config.yaml
n_layer: 13
d_model: 160
n_head: 5
n_kv_head: 5
head_dim: 32
d_mlp: 640
vocab_size: 2011
activation: "gelu"
norm: "layernorm"
norm_place: "pre"
norm_eps: 1e-05
positions: "learned+rope"
rope_base: 10000.0
rope_fraction: 1.0
qk_norm: false
attn_scale: 0.177
bias: "none"
tie_embeddings: false
parallel_block: false
init: "uniform"
init_std_qkv: 0.0293
init_std_o: 0.00575
init_std_up: 0.0293
init_std_down: 0.00288
optimizer: "muon_variant"
lr: 0.0101
lr_mult_qkv: 0.7
beta1: 0.93
lr_head: 0.00638
grad_clip: 0.5
warmup_steps: 200
schedule: "wsd"
decay_fraction: 0.847
decay_shape: "linear"
final_lr_fraction: 0.0
batch_tokens: 16384
seq_len: 2048
doc_mask: true
train_tokens: 193600000
steps: 11817
dataset: "wikipedia_en"
MLP neurons of a small language model. Each row is named by its layer, matrix (down: output weights) and neuron, and shows model dimensions 0-159. Each number is 500 + 40 x the weight over its row's rms, rounded and kept within 0 to 999. Numbers have three digits each.
A block is one neuron, or neurons of one layer that tend to fire together. Before each block is what it responds to, as a language model described it from the Wikipedia text at the highest values.

Description: Sentence-opening prepositions
L2.down511:567441517506468499437482483532509444504530441486582467510540489509431460520466563604519540448484504468474459495451472541473531503563484521511400575554469470459547579478423552467494512561485505589489516509470488527458546551467487481477506429494557543487435520608503493448511476479518472523416508461444474524492454435482484527514475419552542518504465461517552498560456461544592500514462473477491536500496489562489472502501559509540504463477568515463486493501498523472478491470555524

Description: Word-start continuations, table pipes
L7.down10:431575446519499486451480458537470520498595572529490532456491437499575490460552461471420467522568525500450497473476459453511479485480495487524508509555445498486501518442484488557521490506502546470516525525480463539487536463516473503495540467544496522547482562495491559477496469463541527476539545562464506466516532489460526435522523484469560549468540558569492471459516458541434514496488414492465470437411549459499562517571546435523387497497553415527472504468487495542581563521506559
L7.down56:410558515500466547469538509551458520533535603472492531508467474514455450506575536524526499510436509513434587540499478480527488474492442461519510461482590465502484570454516408527500492495501458464546526535524491455527450517409455524452504458455529482484483484504504507440502487518465472475528435551499515551528453494482575458522513531564557582512473491497556473553514481486490521478432480519422439545510510459490549608485417474491525528573504553508506496500515414522530478487535559
L7.down133:542470555438505520513567498534518471536517479412527497482555574457453494452495464504574569492524479442466536539463491571454512420577522475538547490440522549459526484523449476500492541550514523441518560432461479527510435478477471473431514449481536497523509485473473543451467462473510475539524481492496469401502456557475586484470497452544554538478584484472490512422503475430569507476506503485587511481515496513477509542526476496493522537568495496524585540497466541445489424566498536
L7.down379:488510422491566510411497564550528497524522550579469525493504415454501492523463571501555406474441533428499500589502465455450502526445543526553441523473509539501526529490483466478548481493531487555499532476449549507501506474472493468446565548470429525485500486513527459492503553457500487489494578470528486450536544489463551566494490461549492452443488549440485454426558482532395527485453554566516527506448536510566463506524460574479525527473531517505474466528528424548476495482487503
L7.down409:550523603510471555536501420530500394458573499483534496469481458572491424510483477479502547523467467540516521502501438470484510553529448502572453490531431460529461565506532508556543525540517527465485486470456476477498564434510482528391513533511561521439426477481499540418474497524504494515464488497515549504501572501549522518572475500548458503485466501460489483458566506523502471533436513483528466459512460499465477545563515578470501467555465557540530533572490478499501450407520435
L7.down424:444497576450526485461507482526563510430473431499536484562481503557460509517451500429514493505484468574545608520493493559506470570525509494520517482452523470419541474493502500522536542557535484438473531412471464503478525484499509543483535445494488499523552427550516540566464552531506512419500470531488526475486467526462495528477544544478530459484462568520523571492513488512477488490445506373426449463520461436520499537547546498587496550469538441482541420468503463537460512526549473
L7.down437:479403519531496484429447569489476559529492551463483534429532524610500521498455527494435465474456538491561519500483553478512505605456487454511582514547549520470567491550514518522455487491467483484534494481478457455465467495543484499490491476537512486432519504503507427528504489556560443589480545534525520551503585456466420479580554480453517476477403471472533495442458526545535558467536466526549480543532450519519447421486492504458490489495490463490534503543524509550468540497457468
L7.down495:505583529515506472511531465462548497476560479572552541553537587396478495422492451457511537462462516442486496465491438497532506492445490461510462483457555557501502439544507495529442456558508478540481467426548500503478476574511536499466539521483507500491562516544491430468492523504536424482577519520460508463477548506446474529518489514562422553440489449523543522496535505464420500498484488477514475466487472469511447459620441582485457548526504458520518595541528477528477506495470537

Description: Temporal/clause-opening connectives
L9.down82:525444444590545535534380483550459426513443458456444475474400536488478448490504534517547531446454548536520487539484506521470501561459524445510469487502514481596484435507501455512440510418450565472487481524467463494443554532492535529518544504507460482456532463525527552541475534450436489458550428482537523527507555455548532527519533521521501451495466505483477508470494508559521574484458524521471510553533527542511474527562521445496527568565492513609505487435531509451494493510481473
L9.down209:476466492544580547519476484450505550499501579427486545531484465516479519537531402532433535513511520485473520530549528472487484534552454528555577439477410464380534490502560502537530537549449491457511485551449595500450522480507472477494439543477503497438513449534512431511491526540446472487449520512522506548557578432482539577504515477520510513498508571438486460459508499490552452516515416476494516513502477523486511564463469520526506535463517493522447538547489469471475490448477397
L9.down228:479504511539499572485523511509530525504504485478475462540465517486431526536508480509588424497549551525476556553498503424563561527515471465538460464479520459552473573516493458483444475382497517473457488446461445422500514471533561461514546502518504531513456585485480462457522556471405506510447530500456495550566494589465538511459471491474486472509495477495456500517512475535438524545434555429482519507540470474495545487479564521472519622491477507511499479446558475458494504587549538
L9.down398:557488435438531493478478492500486489516488571481530480537503526506565472516601504499547597484565507484489516559548469553527525464493511516586504403512462468463528542535499414500502510557453528481496544514505424491521454466516543527505430475560556533509488464511503551538486465524505492525541499455443516463551529509414454475475493449492512475539466535455519463519506480448471503506552439511572542490539442533416435498511496459533461426466514461517450497531436522505470534475411610
L9.down421:466488500523481514418450553506516522471489590468491514471429446470465533468489524539537496523474468524526456428470486374406528525579524468485549516468478456480482476584549526522547547568522509445539525519557447510473512522602470488464463554472556474496523511486558559427555525523519495459529391499491524497514521422555531476543503478519497497530541508470506425477455436568425434498505525461556533460483508467502488496529497505489557577483515532453521493486518514517549489516500517
L9.down454:509476517482484471355532526475465472434547703463536530534481488508520541531559541433520522464491492464518492501487494475496493459559456548456485531483437516502490481554573496537477541518453556490535491474514528504456482510477493557469516519417451523470498469468486524467478474555490486441477570487450518501467448481476517522501507455534482482504491448558518453464498542527597445506465487547458504546503510479470534488409493499496516498488500584567488538527529535514512551566447541
L9.down467:499482515467475528545504432459553548415467588534434454509491511450534490495500477494423472457535483517450484500515550533461485535517473519485526539552465536527573419524545449522572445524512470475550544495571532469480544542457482494541533552578491511492533459608483487494533441544478508459470477512522493501455449473504509478462554491525512502469439435465504479551497488520470430484571515566500503473429439512390482454493542538587525518497527539423523510511538534559488503458436479
L9.down635:506470418468488527316455507534541526495510656562535510485415526497489492488531553513486503489535512518495473525549516497472485487541528468467522491523550540494511521447476489437518505509395518490501454553497514485487524476503478477546471469416494530525446468533480447559497462437501537545531509563479573530438536411496543444530507488509488508443482458564541434538570466531497471494494536521483509532526518467516481489495491556510463533497544554499461469526503477511495485570448445

Description: Letter p pieces, infobox bullets
L2.down415:456509492497491432519505479508511523503525469473469476520433458488516479487518538499509468484489553472444510521600490484514540499601592412529433508448440506553546502438501555495491461472582474472510483550510495450466489451528452513425473457535437518503520554470476514474549501523544582475471568497556521471462446382519498486450513473476516456528575581513487496442528586515507479543506466558499557508490504504489547544503471510542456507519466407479575497529513444530544486435487541

Description: Sentence-opening temporal prepositions
L7.down23:442529489498512518455503533584529489486531487520524512495438460495486485553579395436433471565542539465503508501493493501542522586501420538455507541552535442518523518408530499521516493539529555512529527522509528547525487454528581517498501445420476451470433472437569495422473531550446527478467486469441507566526558486507425509518541524482513479509526533486487524438408521491573475507508499520497544440543475498558415495512504453466553508523496430505528523489436499556495428494518485
L7.down135:457469480513497422504567494415458497512541510527505454494436538511535505536451528518540516436519476479541491518513482463548444458423548454452422572503453547497453533464534483506484494495576511518416500533457503470545475507498559558549506490505500515434534551526445539530480535505514466482503507498465527472508435499561478492509575548473488461469458531455485539550552444583525482495483539499512466510499550573508471493489545417436513460514522533412552527583644495521508481474475466
L7.down196:454479413443453507441551564469576498544455526539484564503527519521570529467516467476460503499532580418464525498474534524453546523494490512475511481427498558556472473526492484491505525392521448498497477530454538468413573541567515449508490552561442434464539442529515436548475532494522532477474481486502473419574456471547486483497517525499539475594485498510510474495510485552522556503492555481442554486449422492494515552525461530519573501501477488458512428463521541524548502456529513
L7.down208:522523504538530541446486544509447485481450510480564488542417557546487470506473472490546467553499495480511439484400485458538515482581499505528507493531469523508474504500573483546493539545491536444540468480561501505494547528461563491501457514435464471465501578399487458534511491547497510488361516467512517537478476524509526619449515474528497475448520469507554509591431468538466531504525493512569538470514538511453482574569533533474418517429448488554484498438515519515490504510465451
L7.down210:435499506513533586513491542554530478549480440461505536557424527496500491448511533520490452547516462492470496563525429466530537489449435494550503513503422457441504477498524478521383550483538462494508563530410496510542525511422484476543551556494470473537539474503447440557509533500484524478468523459520487545523415497484511504526549526491516463460552521516519521500502498493472474467513527600441571481503501494448517488567474474441534545555516591448609478488460485462591499478517493
L7.down314:510486527474497496538494472470527436489537496491543429446514596436534534400540509532486529492486461471454451532524460593522525542524504518430480470472605474438524455530531465508483550501478530536533437534450456603543514536521468531519481473517432503478519521486525498568534465494507456589451518560486509452482484458509471471535454410460479536499506503453536475519540501491529501529556547511541464490532526574444555406502495506508562490446537518435538471550525460484517427456485537
L7.down353:474522429595485465521472467475494506540481470471474524455493543524547513567493476475493482536570481431460459490508437568508576563534515559466484504493529456511510421566493488471476523492463477470456490542527411597475463466534583445492502533568459512505517506505451557436584568494505486438466571564496494505433478489433540514528503502525460518497496534424464526455454496448435513505480574519504518499564547518454530457509489435549522493575511446495534514476536512417496483527492503
L7.down457:574435487555493493426487467417520552441497480523497472471491592506462512498457513476552564506472505457506501553557469510537460562491478488468542470457477505459515480502440478441424567520424510571486513466493512460474455529512504562435514525544491530463529511489515508541469511570434470538587475541538500556513525510523449457571440496489557478536445508547470423534515507514552463489509433533503461501520511572484528496483399432510488562553523460520561495531546451494533406504488498

Description: Word-initial letter "d"
L9.down41:566504471514486504503510452430599486473475496496490542442516505539463543508480490472448522543486436410524452578530493392473503450423489435517460471476461534531499504534486483465479517513440505489464578535436523489422469525516525461563542526486517503493503480515560534495553479533523557476515505457412559548585492415564523405468568545486507501446522472471498462473508504460561518565514504524481505461494521514534534540535498481523549530520445485474400481535538524549541566489503530
L9.down145:575510500489474496399524479547519435531435515497473434498436486411488482502502480542496492497499493447517451543473492563488545551543453501430568492481539484525501540477558519460535454472458467495432500427490485434515543496488487511469510518478554461479497536538421520513567489421533471435566509534524459494530524494512487525500541523538543439559493606540595493459445487548581543529458494477605521532545481482469476541499523467542549528483499513511489489465511500472464421461456566
L9.down220:563528530450448507514504441427486514476475489537471513503540473451475489497512571539560456541500461484554416518449459538473548547490508501497438483624482500501534509514537542457531531514456500499485528510514449479514502476423534518501535497466475542547523411510455504504568510480538495481486522477499542511517495455509445470581526495430508459615427500434518484483530476510537569499509526416484467465433552487502478499513573476562438486503487546484592465448573561506472444546432525
L9.down336:472522506486503432539518501511506561577511480495466506502452528496486481527432487464461450505391510505442412488505498564475526539455550529506436471426491454587505479519564498445513574461559501488471459505525518495475517400597503508576575455525535553458455542493522454487500503494479511493543502514534561499539479560496537437484504458494517464502495372510539523457527498471415495419444426524544513530502480563511505519565496512532500490518590479537528522551513484515511485536495497
L9.down376:482534518581497433500447460490542559470536572416516535524517471487516462561453504471553522488492552521449469487539452462442562478504452570495609467514474532501436431495467466507514520507526503501458456493532572460524480476456557562515497541479563426539390496518472561512521470510544539500553497496527475567548560479433535490463515508464467482485514552500474498539429463422563514532468457551457479515437467483507505466495588482540486503442527460577459541529500514459511521524500492
L9.down401:495496495497500578390454574420457453563521501535507453404480542464568492501443417507482437543482465492470465496478562504556461494474476570494490465508518498514570502532567505489525532500515560475528480422551503578552411414481527560452504539520506487480489527498528481455467508542504541460562564470503467491484541495486482564578494493482519488485488492556514451475528444545469541461455507510499477490429514583526549515556535534512467429443520460507489496498521565528500457465544478
L9.down477:483488555450476387462513539392431546487471481527522487481487508542573460464491520531496512474527505478482499409523509515427511497481582481488481458539503478442559529529525575442503525562539476530484480503417551546491481460505459558550500500454522487539519534447501509528540555510500480525438506577478452510523392418459520383560441521454481446506505552510477488545568561520521486502473565552486471519534494590542487502506467533510466449506523509513482507530486484474506556470503513
L9.down529:431483551478568498447504593487528490528486490479478485455451495471484480514522493451461507470516495564441546476492461436556574498496531510467495503496597464547494490442451530473509504444528570484471432474429530479491543490581496477521512506455521526482391533498554449501487464457559545521475523513432501467504580521526575523521507510501451545522533477485444478535529493526511419506471560487570497517537499509562548536552523445476426425550462516427488546428483562460462519552529470